{
  "d_mlp": 2048,
  "norm": "rmsnorm",
  "rope_base": 10000.0,
  "bias": "none",
  "init_std_up": 0.0226,
  "init_std_down": 0.0226,
  "optimizer": "muon_variant",
  "dataset": "wikipedia_en"
}
MLP neurons of a small language model. Each row is named by its layer, matrix (down: output weights) and neuron, and shows model dimensions 336-431. Each number is 128 + 24 x the weight over its row's rms, rounded and kept within 0 to 255. Numbers have three digits each. A neuron's up and down rows have the sign that makes its largest values positive.
A block is one neuron, or neurons of one layer that tend to fire together. After each block is what it responds to, as a language model described it from the Wikipedia text at the highest values.

L4.down322:128110130141153102172076090097152115158114147112124146149065125149118138149157094089111141139168125165157107078114153115100124144164117114114150100110136124136111108138150150111131150101097137160144142121100124145130151145103125089125150154114114143117162123121152128112099165132148122098
L4.down455:161147085102128115149123140146092147142104162134149144081115168112109126091134139119160147103106142140139096133124137143096117113110136142126130133090111170113140097109117142135138097109151103156153086139117155109106169141091094144158081121132176176149151098144146162083113120089169155092
L4.down1573:143162115153112144107118083115086145133133132131119122110113093144147154142138118123109084128139133149108134100140079066088141133170146076104125150154121142117126166122128132093142135121130106120166121113114104128124169144117133086131107085113084142139091111084091149132112106109120111092
L4.down1574:156129119125118148119138134101111122135119130085120132137096124125100136127145144088088139167119128126119149148149145125107108161116106135100123084151129113161129159094136121125118112128109135158113120118119132153100141161120096143148151119151133129117146067125109109132139130180116126124
Responds to: Prepositions and adverb particles such as by, up, out and under, often in phrases like up to, out of, or by an author.

L9.down122:138163145163120114140105157127150133116099034131119086144097118123101088105111135149134126142141134124070161114144108095167156148112114125161123114169117163158115108097150133131124107142059146109148116117102135132164094129131126154112109113079130143087110109113136098169152149137104120114
L9.down375:139126089089148116100111137149120138117113136122110145129153132184103128115122135131099106143152125093116139139137131104112143127140108124138184147176107091137146117107113136140136107118116156140137101128111128177083132163134136126093098119116117136136127077121175159098120174117126195106
L9.down618:142109143152135112085165135091114147133129121148126123120123121150159151129163098107130147154153136144133159118151123136130136109091124119109115128134138084132133119158119079171106160100137126134099137135154122107153113144107119150134168089131131144068126069119115133102129086143137092167
L9.down637:155173140120128100151123178143144136107141108141122115106156098154157179136078125111135118111149109118130161115111124130155100132129136199122152136083169104079123108122117105121111106088121207099136130118119129109150099154140118133106100096118108153142109122107133146179114119112153139120
L9.down867:160119126104110117136134120119112132169131109100096143123118131098135104110129110151165127145133094143137162125152111114126116127142163149127145161155168140124132125112124119147121150132094145167152100132149105149147112177136160125139153107058163085118119136099097100124071111138180093115
L9.down1020:112127128124132164140119104145128166146156114160160120146077142108120141103118085133111118108201143135101140108121130141120131109146075125070130153121147156136157096153117134157109154128154151151148134126126116135149093140122145103156150127131131122144141121101181177151048105148132149122
L9.down1292:131107150147127125097130077139141125105118148159157170101116130147127157155136101122116082133168156153101153131133152142119108114119129130135121133132113113122111117124098145195121150130137130105108084124108159154109142136150110159132152121120110119163131104122147141161105140140141131132
L9.down1761:146105146140132136140142130125134114145128157127082160129130152132076143139139167114099153111149186164146067090138150106080122116091115151155137119135136098102118111161159102139110130124147121111115153083123143135110123130152086141087122124117134169138091110129137145129117118146145126114
Responds to: Opening fragments, usually single letters, of words split into several tokens, like s in slanted and sizable, th in thuggish, U in Usually, Uzbekistan, U.S.; weaker on scattered mid-word pieces.

L9.down79:098138096127109124144150124128167157150129147122109120080134127111105129110169128109151138167112091101123106138105102135108109109127186139124122123095118132121089128157141127165125124127130085162172154106129130162149125124151137123062117137126182119125122113080097125177167124130164137087
L9.down94:147073092123144133126141116124109123173150117107134091153127094133141122150123130108084149154129126131126141155121131154116127156153129116097109136081102147176127094112119118154111145117151115126167097144142124179110117109129148092126133152126116170135129093136139135133150151133139189077
L9.down134:119135147132104106102112144090134155101102144111137137115117146139148130140161120121115132137119150141136112118169112135112119138143139168157111154158121151105121089087149081135089137149088130119128119171114134123136133156127074152151160131135151137126104139159112116105094145156139124141
L9.down202:094124165076053138104138087145150091128138110104154124090070158177134148150136145147145127138101148135124109103138121151124072110161093099139166118096166123116170148102152136133141114143120130153126105140119122125137164129156153117170143095163145103133102120131117143138135133135106159145
L9.down696:122153126127177134098143183102098127122123142097159105141133106128067116138069121143120100115129124124115155147131108116126131109099160126114127102119152142125139120075147113091120080093121115104137162154093134116142151141086114143105143129132158189110131151138139091126142146122158127097
L9.down1573:069100102091148119130121130157148136122125136158133122137120143130103125104141089130145142109140152152105067133097141158132083128117141130166142150160145119115124148097083135105103096099128136109126154148082091136136154147128102167134113107136110128125089125108142124123139137138130071098
L9.down1577:124158163199127130186135111137111108122055135081142083102068115106117122150132132150150102122116142134110090118143135077111116124098116115092124108128088107135137097116140131119104127163090138151137117163174144099122131129118115128128165156109094140107160131132111085110165117089134117163
L9.down1665:119132112111129100124121120112148089135194109114198086151117099177131126113175132132131084163055148113144138141098134176112131093137139130123145111110173097075090098149135102096085132121148108109126113148113132134119108137139099160106140112109138140127153137101147146116102139124125138095
Responds to: Fires on mid-word pieces of German words in citations and names (ge-gen, Beiträ-gen, Vög-te) and on connectors after cause phrases (outbreak of, due to, by).

L10.down710:161153176114110131138133153103144136162125146098145146145119101130162106145139100123163096216103137116142153092140119117119079089110121112143066134112110122137147136109116088108140165102130156150077103106154145138131150080107124161132136182097140142167123138151117137153177153136152127119
L10.down1096:182162099127090109114093137118119122131111136179128143121128119129128107156135112125129130098086096158098139128145166167158116137132142123171104133110100112118115155110151126146130106114115100164161130160116071141156143129139193132140106144129109151145131129127161128141122113138155116109
Responds to: A lone C or c token opening a word split into pieces, often after quotes, parentheses or hyphens (C-hor, C-limbed, C-ement); weaker on hyphens and table pipes.

L10.down287:111133156108116158153122104137155132152110163094133113142131131134127124108109122097155124114088125163084097116183113158130157125149164101069144129109145096181151178154130107119127123148127110167093114156157158158131161099119133120150114127142150099139077119152113128129114126107133089106
L10.down1745:127141125116152182188123129109123114118094125122107135138120140117134099116139105112121116113137131093093127155141120146162117160068180109128157114133089109144135153100153081155126116141116125142144113147161126134129114130122106141132112166099087118138121169141105139181156120155105134155
Responds to: Mid-word pieces inside Italian surnames, mostly in sports rosters and tables, like Boc-chi, G-hi-bellini, Modi-gli-ani; weaker on other foreign word pieces and section headers.

L4.down714:166181135132043104127093142139117173102155076124109110115112132131116116150166097135107121112104112142181136120156134140090142165102145161118101098138177130085090132131105128101117103080125146131140139114095150143140109121102128184129109154135109123125166119124113160113153147119073117127
L4.down1226:131168129128068119107137143126089136131113137146137135113125123133115128127178100136141151140121083135177144101144114140137166133097092158095139099102115146122149111159181149109129096172116150152135086139098136124108127149137097140095140128127144127148109103125131164106140137081115126150
L4.down1279:149137122108092121111113163132101116128098147104129099122119112136118094146132134133110099117165150142124145074108105157137077162165110156152083143119120109101137110122134124088136151146116125173128116141134148184122116159116123192133126097137139109126131108115142151096113117099128085148
L4.down1422:150121133131110089127128125156120159162148141125115117139136132122161131141107099164106176090151154152146149134146110135139160130127126128128136127127111107118136108138156134086113137117101167146135110128136149137112159100137113148159072131090143101104143105091159146121135124157111158134
Responds to: Single capital-letter pieces, mostly U or I, that begin a word, often an unusual name or term, such as U in Uzbekistan, U.S., UDMH.

L9.down331:143095111090139118115110189128152154155083112119150087159121135067159110115172101137110108163128190137123123099132137124097132147145110115120150093124103107141131106066155148145137111120134104117164146165114128163153164136122106174116106112142164141112162097139122146141187112132119139111
L9.down403:148109145140120155100116108143093128096147122099141095179134085092176125073128169133125153136122160137116136094115143123126109161099144128109116111108136098159108144082093143115146111109111139123157148119124100136163112115132145118069132173128162173085116136140118135164087142181130110139
L9.down742:156119137121100108066142132161144176107116118128169148118128123106145101134152146086120082122140161155175119093125123096140098130116145141126116142125114145129119152137117156175152111075119106154070159187165141124139092071141130118121143138132123120149119126151126102133134112118110094158
L9.down760:110138136147144161095126123170146118113132125135114125150125109112141105157092146149084157121077129131169119129099110140146125163156142122132116101135117147198109097131132139137141142170158146081079115073131152130104134155103086112136112174131145128130124112140117130135122106137144096166
L9.down778:163131202121140141148119174149088138148108150123141136171114160097139096102122105119099130141100159143124106120097094142167102120099127130093108116129168133126136102157129137118142160085121088116120142152157140127127162177170159161144162141141137095136114155164175126142097144147108130134
L9.down976:122119094170102145160128122123106159147118138102107142103142095113162087140137133146071122127110132114165130134127127114168131113150086104123137156140110135116151153122115120104119087093149133125096151073101132136139131141155113126132129157126154159126133152159151159114133073124123088099
L9.down999:150117147152152150133115086109144144082148123127129124102166138119148165130142080150106153091116132163126158133143113108095135140171099174148123151088088161131143110133095101144167135150104129121086147117103088129133176096116180108143137106115122126072125155102123148150119142123140090109
L9.down1358:113107144146121115166139119125115144117188092121124102097133136090137109120128175121095120100104124143162123138128068106135159133153154123149140143112155187116128103131174151125096138079121146136159148140128181122129147172137115112098137123118146113149124139168137156127120142097153079095
Responds to: Function words and nouns just before a proper name or title is due, such as for All About Jazz, video game Papo, called Insignia.

L9.down131:144136165103128115101119138143127122129131133158129104099137130136114115080111171139131119120102121135147119132148113150138115117151128138124085104137140107113111118141112174147111158135140148092134154128119129118102111111131129104155124156131153086145134133163108110104140120075088111126
L9.down133:101134145110131137156148139124152127100131150111136159128147098155088137160098128122089114150105121148129123092146145099123142127122115127103118111096147113102122129134113151153116148077167124104117125141151113117109133115105140134116136112144118116142119159158099104150162120168141100128
L9.down289:207141139113118156136125087185162136143078107114146145135123088101139162140118170110105170095150148151178113131140121154140164104114124132112128143141189107108131129097096128094111080111136123108104146104130105093120162168147090126106128117101128150092115116145154107115127146089113115121
L9.down514:070128134103122137149142137175127124123162126114060106132166120126093101131144121135135096178111133151093184139105124113137100109109126150159098128088125123116143156128153114144121129102106151158150125101152119121110119136125127108128142125149128089138154107104138096127123152167115106117
L9.down890:119134110153131108173134110114134152142133124178102121157124162145132111139181129088157111121119122133130124149160119120213132146170101149112172167127097171111133106148140094127146139125138092093138097142140117173143169141140150133130134133099156144169102123149147105130131147112172140139
L9.down1249:151121133106135119167100082145099114138125114104126165169144153101098122170153119109102151117113147091114134089125172121135135107135115107154145147113106127099072153117147111116133149103140095129124128083103161112105112137105122155113104120143156073130102062144132124134140133155114161152
L9.down1798:127126139111106106154127131120135115135169125117101141095123153193105134124113130146148093193119103149135148140122094136134086145079148129095126140138177139123124119125163093101111170124137091103125092118152103076144144102147144140118103128110143139108136115142127126124110144158158106150
L9.down1976:141137112068127124102137114137118180122130095110138171106123166065170103115130110107107106177152116131118125140094097120121155124151136100162116136115135145137135146133142190061134118131104141141151130157109160141083099126139106179158094123100148068137144176135151147110140136105137108089
Responds to: Function words, punctuation and word pieces inside titles, names and table rows whose continuation follows, e.g. Take My Hand',', Notes on' a', song title' |'.

L9.down354:113112156102121089111145133136123132123140134150113112136110126148089168115141129126128142096121156146100107128124161089082119130094178143131144136117150137086153123161149140158122118122138113118134095087131108141106143134127124139128136143133150139102112167159120114115158121154118119107
L9.down505:127083120116110113149137119135109151105123097133114109114145134147102137165096122108116135154114145075129117113098129151108131165163094145109137106122143116111115155150124152122154137171112115122089145132109128164110129113082153145127138115144161122194141091107162161136105138134098127144
L9.down665:119149148101155080113119054107096188092132153140123105112156119090108137134170129112129092140128170180119091129091187164112147090112115144124159170120153142115136122140113158098124083142154119101095148161137140142142157164150088129156121144105117110087124111137112139145146141129120099100
L9.down1222:120173141142159150113159148163149141100157152110118125148114071141185116135139140057128151128092130086170154142130108094116086117130095162093142124109133131156140117133149066120137087093111127095127139101125131159074121126157153138113089110162104126155099117147097139101113114161103088129
L9.down1265:146108186153108134131130133151130128127112114134127140096151161126130120141113120133170130105159137111132143141142118121114102115117122164136139093167097130116112104137149138130118077129137130109145169130120160127132157123145127167113123174124093151111129091095136108110176126121128136082
L9.down1404:128090123106183169140128141156127168137169146151122109142168123119089118098152116123155097167172113146162109099147129116100136147145130190097121154153112132133136112117149091170100118173121122099122087144169151128115126148131133129120091145099130125118166137100143144135109126111146111158
L9.down1683:148139155099141091119095137144092110117141146139130133116118118105119152114116088123134153124132127140115129098129129191128171101106159154116121099159121116111138145101095108145167110138100102138163110144141146146110122098136120149108061172142129129100116111160135125115122109157090121138
L9.down1713:141121143120113165117092134107107096150134130130126128108116130141145127086096103137155171136131144104100151139160110122140145133121140134126126143156122139147119094144098156132144064132151100128152146139119129184141171150140149144089142163119150140080134129117088085156146166071169145134
Responds to: Verbs of relocating or switching in biographies, usually before "to" (moved, relocated, switched); also weaker on quantifiers like several, other, all.

L4.down680:138110141115086140114127146110112147132144081110159095152166144137135140100143142150138162146131134201136162106162155145109122109101107124117144143101104115121133115134164117120148111142109130163151112108101124156092115087127109101134140140137186154152106105108109096181177148087109135109
L4.down806:147115123143097137169137135150131126095143133115126115154181129162163119141119131183135085103136157138113140079118130113132118148090134089131135141118125155089146146148116106144166105106100175126155169135124129144142109113103141106129133125130129202167094104136140084109146146153191123154
L4.down1739:143139095154093139106138139143152126100112124155156083155073076066124098156119099083124140129165106106119125129117134129140140084188141175142102112149153106155115167151104143141156118126133111108114086139125130122112126112126129138098112138097153092132146173119096124155118136152087125151
L4.down1800:136165113120135115131141138149128137122121112135093145202131120093091070161143124150093140138123105120137094128171124115084152147117131153182130130088145099091133170153125129096130189152147066110120122151111139173157108153148143114126130141105122116128140114131122091169130097132120110167
Responds to: Final word pieces that complete a multi-token first name just before a surname, such as Vincenz-o, Marc-o, Scott-y; occasionally "of" after a percentage or "later" after a time span.

L4.down505:145135101106175110132159125053149142160132134089127123115117049124146167179120153118129081161134110116104094137142162105148116166132130121105124091119096103146142133150148109105109134179174116107071095140130079110105118132160151145086152108137093112137116162101113158161168117166159121123
L4.down931:117113108109160101119124122144148153136141201102137120157143166134142149141128143090154104120156135125127138117120122157136110093076115121138127146125165115120104119146136130100107168103124135173126114102121148135088095151120176112134137144103164146110112124102132105149097133152124123137
L4.down1527:174106125094184145154121164119096104151130131138096112152140117103159094095084141164153145108145118134141125128100115099117142113105100128149146132152122074123118152136129153060124118120163125115151104101165121141154161151144107117136102115096142140143141119156153139128125161074112128136
L4.down1615:128123154154125123149098134137127169136117117117145124107150151116145110135094141148124149128105119122151123138170151131108104077138074093093141107133104144120169123100181087107089104156125100165109118096090194147095124086121133111144115128105109154133084116102143128145151121149153134059
Responds to: Hyphens joining the parts of compound names, mostly Arabic al-/Al- names (al-Assad, al-Qaeda) and Saint-Cyr, also compound numbers like sixty-one and co-produced.

L10.down1421:141178149147096096104091153126159073143129108096163098096107076117150113133153118126116132101120143134109136110109156155146126161126150150107128095118103151145141150071170153153114126117100120114138110108147129123123128147122107099137137079130168094135126118151121162080131144124159181132
L10.down1583:162164137117121143120117098144106147115123102138173102101146088128169122120113100159137132139125132130187111152135118107120149133160137147137175066127102161148109151130152139117142138118147101142157110154141118059146091132089139119137150196152132132103170111121161087126121140152096097112
Responds to: Capital I or U as the first piece of a longer capitalized word or name (Imaging, IRC, Uzbek, Uberlândia), plus "the" before titled names like United States.

L9.down126:115147105163133125142100129112179108105120184088126098119123119130132115130166154136146098116100095122104147151111095107111161139098123133149125143097135117123122132117137132130084159125148145148150109124177131133153152164122134110113138122126086118113115104145146106133150159137117081129
L9.down405:159147157108122130098131095110110149096094128151156130112134143126142173139106135115154147099111115122156134115151094107135165144110149130144165103138123116152127154105141113105142081133123087075114149101121130107100122125118175121125159107139130170060107131116128142116074133087089101145
L9.down470:133080129149122170129138120154132093152140100130091151144077117090110094121156136125153097092146153098088140161149088133107160116166145138124127159139111170090140137090090153108134127117149097157094121140160128156108158128124176122145108127167118108142124086077127104125126117071158112155
L9.down691:180120144095097140144148120112132158154128154148102142127110144140094143144138108093123127155132165167123111114129077133119101120134084131127140114118113155143165135108096080177129154140075136129139107122133107089144163134091140143159113131181171141147154125150134130096126152146073104158
L9.down1291:107083115078130152109099128122172109165114134094092157140121141112137110128105170100157098140129141163110153135089136079137119137097123101164115117127135143093171112139102067179136092146136147142162149100153132119094140093145132126122099143130137114079112148120174099166115121141128081113
L9.down1352:114127107134144117138102163129120163123164127116164153127128144116130107138115114158166102143166138102129096105136141133089130136139100143134069144173101153103131129169134107103164097154123178101101165137113111109090066117102136136131101108158140142117111146130153114140138122153109103114
L9.down1755:113169089092126117119127106122152103130146165113129108166136140106109129145133115138162104121142133111140089150106110109129151135110084101125135117144134159105136138125128141135088155154127120118075134143106143172157084114109094160105123112122107124090140139128132162144160124159150119113
L9.down1958:102135144087119133143124155113128117125158119151127116162109120160099191111114091129120123135103131118152049133136132158153113139147158065136123155142090146104127112151148105104120130126107111113092104145124118157130083110135125099128100150140116117119164145132132139137119127130097152159
Responds to: Early fragments of proper names and codes, e.g. "al" in F-al-staff, "on" in F-on-seca, or semicolon-listed race codes like C-AR, C-LT.

L10.down1076:074102116121147116103108156119173165143137150105095119136124102115124149124131145085146086107128161119098109091101155126106166099127096110116157138133139128096137101128103151110108139128127142118110108151130159133173113089130100127154144099127104145072075139146166127085109126119116158116
L10.down1078:106123128127143117101091111137113090140089154152120124098085139129126098150102156125115135110088120114114123125120142207098109068145139113139148145090129151159098109132098102126141094121149062148118142117128133147125105136118096128088122185103095103122122108158158139124163126092145117060
Responds to: Middle pieces of multi-part personal names, chiefly the hyphen after Arabic al-/Al-/El- (al-Assad, Al-Hazmi), plus name-internal particles, initials, or apostrophes in lists.

L10.down120:143110119122131097137162171134122155159122145079098143116143128133137119143089130193132182128100145135105162188124127125089155128126074095107128140103101141116124141143123155091132118116133107129195129125099104145112153138137138104118137141130118153119163100100114123088148112180097153120
L10.down1129:112077119105144083158132145126112155103172105119158089144106119097160110102150131141121097081146144121123121096131099167128103137135115115125140110116129148154124090123121090178094119116104129114158144125161151124102110141148116116093147133109117147162163149143192085149128129125175098148
Responds to: Small numbers like 0, 1, 2 in pipe-delimited sports tables (wins, draws, goals, scores), often just after a team or player name; weaker hits on scattered punctuation and words.

L9.down116:104119114088163150128195093084093084195126127176135127114138134130171121119120117101120111119142109102142153104120147131133102134110111116156145163146121130163094156157067142103139106149134146139123143166151157092118122164106142163123138127085112122116118130135165117165131163155102161174
L9.down462:123094164166141149138181079136104079149081150127145175130164135139142080131098145084132164095078162116102099158121141118132086165145139117116094128092134110167116125150109114119123111105131132101119118125141132137122170138140128154143111156124124101175073140166146108181118159120129138166
L9.down466:141084114104125135129162115120084115146107140150141140126119163137134124145120126102127148128105124133129139164135170124133133155142097118137126131141129145167077118118142145074105124154143134126110126129133151115153174152121118137162120142130154155101086124111145144155097145105155088141
L9.down723:115133095136145117143186071135147128111140145125153094139148117156143096127127142104155113144170055146116088116113161133133114132165134127125116141108129110117135108135103179132117144149165124129143121126144148140171164177138137162137132128134154087161125067084140118113100110125116143075
L9.down1197:154118173129114100118135118121138088166143117131123129103144123154058162120117128121163137170144125128153149129129119106113118120174153130114175124076162160122114149113123119107093128166098097097094103154136103140136121114110109109127132154173180098132127165123180112137143125104155133121
L9.down1621:062079107075092111113109140123142170098122121167079130109140106121124155146120153075118143094120131087174160138103162134110123136148092148135139131127119167122100124128133087143168089095140142092136127132154156122188151111116129126108190144105154124096137108090147094129113119085143164116
L9.down1673:127168159134123111134162127136104125123135164106110116102152120124105150143153105196123109114101131147109099121121153130137162154116157149126141144173152115148126139173144089104104131120140088126133117133128098112099159127139167157081090145147142127166158133112123105140152162093104135169
L9.down2046:148144139137148161136118125071127133079126153113145166092115148144085146139103077109153119102141098121138126139149145116124126167143128109103104164132125114121101101119152112124118112122127105110075151132137140095129147111101141101127087107134103132132122130124128119156169119109126089123
Responds to: Tokens inside a multi-part personal name, after the first part and before the surname: the hyphen in Arabic Al-/al-/Abdul- names (Al-Hamad, Abdul-Jabbar), plus middle names, initials' periods and nickname quotes.

L10.down483:123102147061149126130108119141126064114136125158163137144178114145145199133150152139148129101166144171170122124130148117133092162114124149156135100130126114123116085119135069123126124145143101090089077122113111099119133126131113132126089137158140120093133152098134135140129119121098100167
L10.down1660:129145149082121124111156145135148098129144175110151121127115144143130136140145157127157119102147133157123130132109120135145101122120158172101144123125149168123157113148164125141146154142112173136161124079170151140144140098146114126155114121127130124137118128174157151124128103133159111096
Responds to: Word pieces and words inside multi-token proper names, titles and foreign phrases, often in tables or lists, e.g. Ramat HaSharon, Middle-earth, Tech 1 Racing.

L4.down257:123166102135132141113092161138108105151143114180122149121097149124110148143188109110107087133177128150164115058107142110122075141116126097112074146119137130154172090106139137130106164150128145131137132144126138131083114128100164113075152160128176142136134111133096126099148156171108126087
L4.down486:138119093093138131107133157096090121129140109101137100079192141154104117141100126126122147197132104082134153063113172152140141149115134111146176138127075054149131094147129132113118126129134120150127083128127107143150099175112150160142141108149069110151129150118147153087103112122099154121
L4.down1111:108112109114143173113111105087145159104101159136098151102180134117165120093135099160143137103163125137109106115154149122174123133142113142092088131125133169140113153102117166138135162152085118165177146143087101112148096104130126153129112124119119116118155125121144123124146139155137105095
L4.down1212:176146097145118136133153164144132107107128094130120132124150140125122153127106106176110148126166092096124152150121133092156154143131117145153072157152141120126131117168105090098158127115072140100134073136165131119129093166139129110088107149148098162094138140148136123113104166219085138151
Responds to: Apostrophes after D/d/l in French, Italian or Irish-style names and titles (D'Cruz, d'Arenberg, l'Artisanat); more weakly possessive 's and initial periods (U.S., J.).

L4.down834:147110163113117121095141148132129102095135126171104135133128114131132142164090114107135110122129112126109144146113143129160100143096107136124148106086152101113149144143108084118093111114087133137129130133125094153131115143182140118117120155122163166127138143106129097091128114105170088141
L4.down930:160075133120162146124159148110116131121114095163134132108139129118150096110139137131102135115120123128128082088161136153155152194110160171090107122094146126070136126077191100144124137107121110106121112117089120137111122095102111119127094131077149098140096119163126084145127147128131134151
L4.down1841:152133143129128088100086148123151123104128096143145119140103103133166132146096090086150149100096107139141130094152119146102113133107108129130144114072097105122143132126130092177161109131085142105118123142101098118143097121115132142172107119106138152084166165119147097075146120144114143127
L4.down1959:165142115125151152134114202152135176119152131156129142087123139113155099155118138140127144100108149125144150134159128171122117176112118100086201182094099100112123149139135109116161113168116115135101149164163117161193162114090132095150107111101084136147133140107126123129134108149122180131
Responds to: Newline tokens that close a line, strongest after infobox-style bullet items (Born:, Products:, Spouse), also after paragraph ends and table rows.

L10.down50:112177147115136173103140123050134165133118113132133132159116134086141115122123153103147160134121059138124171113120122153156099100138116157129170120106163131094127148121100117111100130179137121103102113115098157104152142134088125130155121135103146138112118105136127125122144159113164086104
L10.down645:145130108145156140122172056109151098127156153102189099161171117140146162158125105138066140127148122127094125137107123091112195145140128096137123148151167122122094135144080140144121107094100102137107149136130108139092114091135090109144138109122113137151174136107095136141164047099115133137
Responds to: Word-piece fragments inside German, Dutch and other non-English words and surnames, e.g. Kamp-f, Sa-al, Sch-ön-brunn, Hou-st-oun, Sch-ell-enberg.

L4.down106:156096152094126152101092135126139153131137139152117111121112134142178079172114143130133134134135101136135084112137149174116141129128128112103131112114121134158166116144137129168123102136119132138134107081108151126175135122114126130092157092092076175188131147138110128153147133144132104135
L4.down599:156109151120137139156047128089116129114097121139149152150133132126130132126105088159113125117099128140133105102129144112114152129102146172147118171106104113103144114135124126115123089130121126165134125138188147125120118092121092160093143125106100156121109106150119175109127110134136139113
L4.down923:138100123096146093124140110124145115127098057130166140103136138167114157193109117087098076101122119113129147094155136126123151117090101152131099123136124115109138124126146093114161141151121154102165114162073105147098138102118143109111116115130174162136116138138130137063138112130119136111
L4.down1640:067152180077121162083121104164180126135152141137105127115090137077134121145076099139126106136105143159090150132106111150152129127109130113101138116146122081156117122130100108105103157125150140107117153162123178112161115136128105092087124180084115119113105145065152062135107134111110116124
Responds to: Hyphens joining parts of a compound name or term, especially Arabic al- names (al-Assad, al-Sham), also Teramo-Atri, hat-trick, All-Star.

L10.down202:146102143109137149116128155114082140137137128162134136126128109114140115124105127097142134114100131128145145136130171132173129148122136121099143123113095108133093111114130118190159127182099122131130128171116113168153112131118150104156144163139130145138127124108119098118110123117122158106
L10.down1143:143128095132119108125148152136127148131114134113145121116134165130142142130129140172117165132150107136146138137113101147153113164181085161101120121143152134095118116085135171143111140133126162120133137078112106148128152139133133106136128118113140128110137148074134126156163136096123126123
Responds to: Line breaks that end list or infobox items before the next "- " entry, and closing == or === after section headings such as ==History==.

L9.down0:086130190141076159148151102104133162082118164094124124160158107103172116125148114124132136128138080125110177106124138155105127137134135110094114135095133097113110185104117160131161144184139119145112112131172103113132158155132121159132106142156143160138181077125133136131135129138131107153
L9.down239:154134123106148138148151130185189066140123173148113100116131118122129095106123099165116114135122156110152129173142123131135159158151118116108105115087152134158129108112112133123138129128123109115103092098160123156138129101105125144124106125118093174132121131112108098107140168126157101124
L9.down990:133117124134134113107133131152166096142113127136100150152127092125141094140116148143193167141104139125120158118120163106139157154147120133184144132133150137100117118111116110153102120118148146125082148098144111153161110157127122146100106108169129152107102078097122134127160068115112150146
L9.down1046:106120097140088126201111135115158162145114118106172154123191126120135144128114119091114143146106120106141113120173114130142080111083141136126151136105121119139131156162102108126128119133127113090128168118217172141169115122175119144144115105089080152117120163147137152108140124162156169168
L9.down1262:121170178127087097093121111116120150089139153130129126162114134139139141085117143125188103113107101097173119154116136129137092104134097120095123173166170172138072154107093178129118119116147083102100108155137133081167110133116145121140128147130119124080125081154106084115116099150116117153
L9.down1572:118130120089146109152150119154137131127099132107166112151145091106171099119160154146113150093124117158133160142164121136104079129116165121121113126131149117112125133171110125120133119149103142175065159132186137132120102091170128102148107138162102149101164103140084124136158134079161094129
L9.down1928:125088117142126135131126138099116151141145182156127134124140100160122127127153162125111099116116100114100154141130130158127123124125081101127147159115156161123123083149139140182109144107094116125143104122101107101140116099133164102139074155134158166134164105159102155126083155147166134142
L9.down1940:141133137157133097113097100113113097093127124101159130112137124085151158165115121125123161127124100110105136126129165155097122113139153133118143117104077128039144110150095120101128135131152155137115115116146146112105152126178113116143153111110126106121123130165097138115101147091122121105
Responds to: Final word-piece of Italian-style surnames and given names, often in sports tables, such as Giustolis-i, Anton-ella, Vetto-ri, Maestrell-i.

L4.down174:151115116142142136138150139115101132139188131118123098111125084137158158152112091169143096118141139162134105141158100123117163150113111154191139079155124081102119115096103137150131118137096137111082141101101112136131126115134101125127143105098135109199140098117134144161154100146131149131
L4.down604:158137135116145127116113170095132143116146104114124152180102123129109131140114113107120101150164202109135151146116048083106110125137149152131159106149136116130186124114136147140170135129144122103118122105112128091106159173153148146123110106110152143163141114097115115092112093132151160109
L4.down1922:114111099134133132152125145115137168118153137146138153113130094117135148125164178104097101109160112108095124118122109120150125141135134124175144122126161129187176123085166094190139121132170143116169129112104129112130152158129155123168117074098133131141117141114155150160111185132131091176
L4.down2008:108088122113044122167113152115136125071131102134135126158124110129120141116117131135116084106146136128110129131129137146143161173094114113113128143107136146130150166149093134136111131146138126128163189141089150143082127139080111136113120128141092123109094112125107132109121120124173170162
Responds to: Markdown table header separator tokens like ---|---|---|---| after column headers, plus "of" after relational nouns (brother of, partner of).

L9.down245:128124145156140160114178127116173140161112124141147162171137140096134117102144146164090166156185163149117116113115161102086140115154083153151151121131170146158116138131132126101133098125160114097126141129120097165103125113114200118100126148129141135124136151139129131128078124115148182152
L9.down381:140152123148121120144135122149123135116120159125147089111093143120081168138131114107124088118148178154145136122099143135124119109190154142129133136106097107128073110113144134086123148092182148093104132167127178125123107157135102132123152126081086128161095101130109100102135137143187147119
L9.down455:121091083140151094132126119144113150154138098143097144157081176095090120112053105127103128099127120142137076106105158124128167090168128111120121146117163135126176118142115154127118125129134078110133141167152100189115117092134160134137143154164116137095117066104130116156134163113134117146
L9.down1231:126156119107154106116114145138154158119108095127116108114127127122097134124157121112136135136123140100112110144090140138141137109107127121156107156156145094138151115121075154129116153121112143119127117130160160159099125097109140144123070098163106043150135133167110117121139063175149153157
L9.down1416:132062116123147121147141089136165133167067120093138111136122123090104147159138087101127129120163169139122103096107139072168101128137169129139139108153097142147189120116121122139152147117145136174131079133115117136112087142150140155100117140115133116148124148103116138098108148096128145122
L9.down1984:103097128131155131113171136136165158146120120141111133083125136112115145126115155142070141125104129151154131139111125116140111121069172099146128162132150122091081159123140118112107101072126111111159147122136117133103170101128111138078135113147114115127148115090131137154114086115139162127
L9.down1998:137137117092152127159115143125127111145109156164157111158139107130128125117138071187160118147160105113128117103072097061130155114087131109129118127105133130124141161115108110108095159168123124097163129120171078154101158106132130132135144130182126129163123121154144106124108136120140142109
L9.down2031:110128149118116152099130078142148131161090160128154122132110122137127147125076170126131160116107106113071070076139127131121112085150120094152173123145158129116161133118119133116106149151163113138108140137105147119136163139123150140179166140104152160130109090128105158145157105139135131165
Responds to: Mainly the digit 0 as a table cell after a pipe, in equations or ISBNs; also adjectives like close, open, higher, constant.

L10.down145:117113153132080127155131114123161151136147068134122147161119136125134129116157147152166137159113114127156093143106101112109107105106147104131152186106143148114138133135092113146134086110144154135093141108154182149126133170138150155166140127107087132101122097143118097096126132162123137107
L10.down1935:132107138094147138119110170121103170138099110153131144118126158143131088138158126141144129097123162137105124091127057100136162113152144120110092156149169074144150144148117120136145119114120146141126125116143112155138164136149134120136142165130111114109112169123099153131112094153110129153
Responds to: Prepositions and words that come just before a named publication, outlet or body, as in "writes in", "Writing for", "told the", "in his magazine".

L4.down53:087124133150106151129130100115098092129087108157151127150164114132107089128121108094076093118147145124137127106098143132155106158111097139097076088105123151092090083131161127105097136125130124131122141146129102122128135146171137112106137109123076119104128148171170167129159135094069121113
L4.down954:093159146106103113126153121127089113146141089101114154104081083120145096107127144121106158128135119124121119165151152089147121143133122161174114122136112124118131134145127167138132116143158134158124137084079141121124134137118136119120125104181164119109136112115147142127110099146105111134
L4.down1360:153147112127112070076124098156107121172123107149154166137083132142126112184144139128161117144174137146118057102134147136150146167125139135079127141098118113124125099119133140098098128171097174160138113103138143103117112143140129166138138119129124120130106119108153117143118085145154126113
L4.down1454:134118112153098133133144136130171142106142163149100101161089123149108129133130129162116112141131121099156127115100155113107154116131128149116153076127156124131109127167148143128081148148136153163058159139150155157124148154086130132126159128155130146072172146131136123090149092139092151149
Responds to: Final subword pieces that complete a split word, such as sion, ment, nce, une; also 0 and pipe tokens in Wikipedia tables.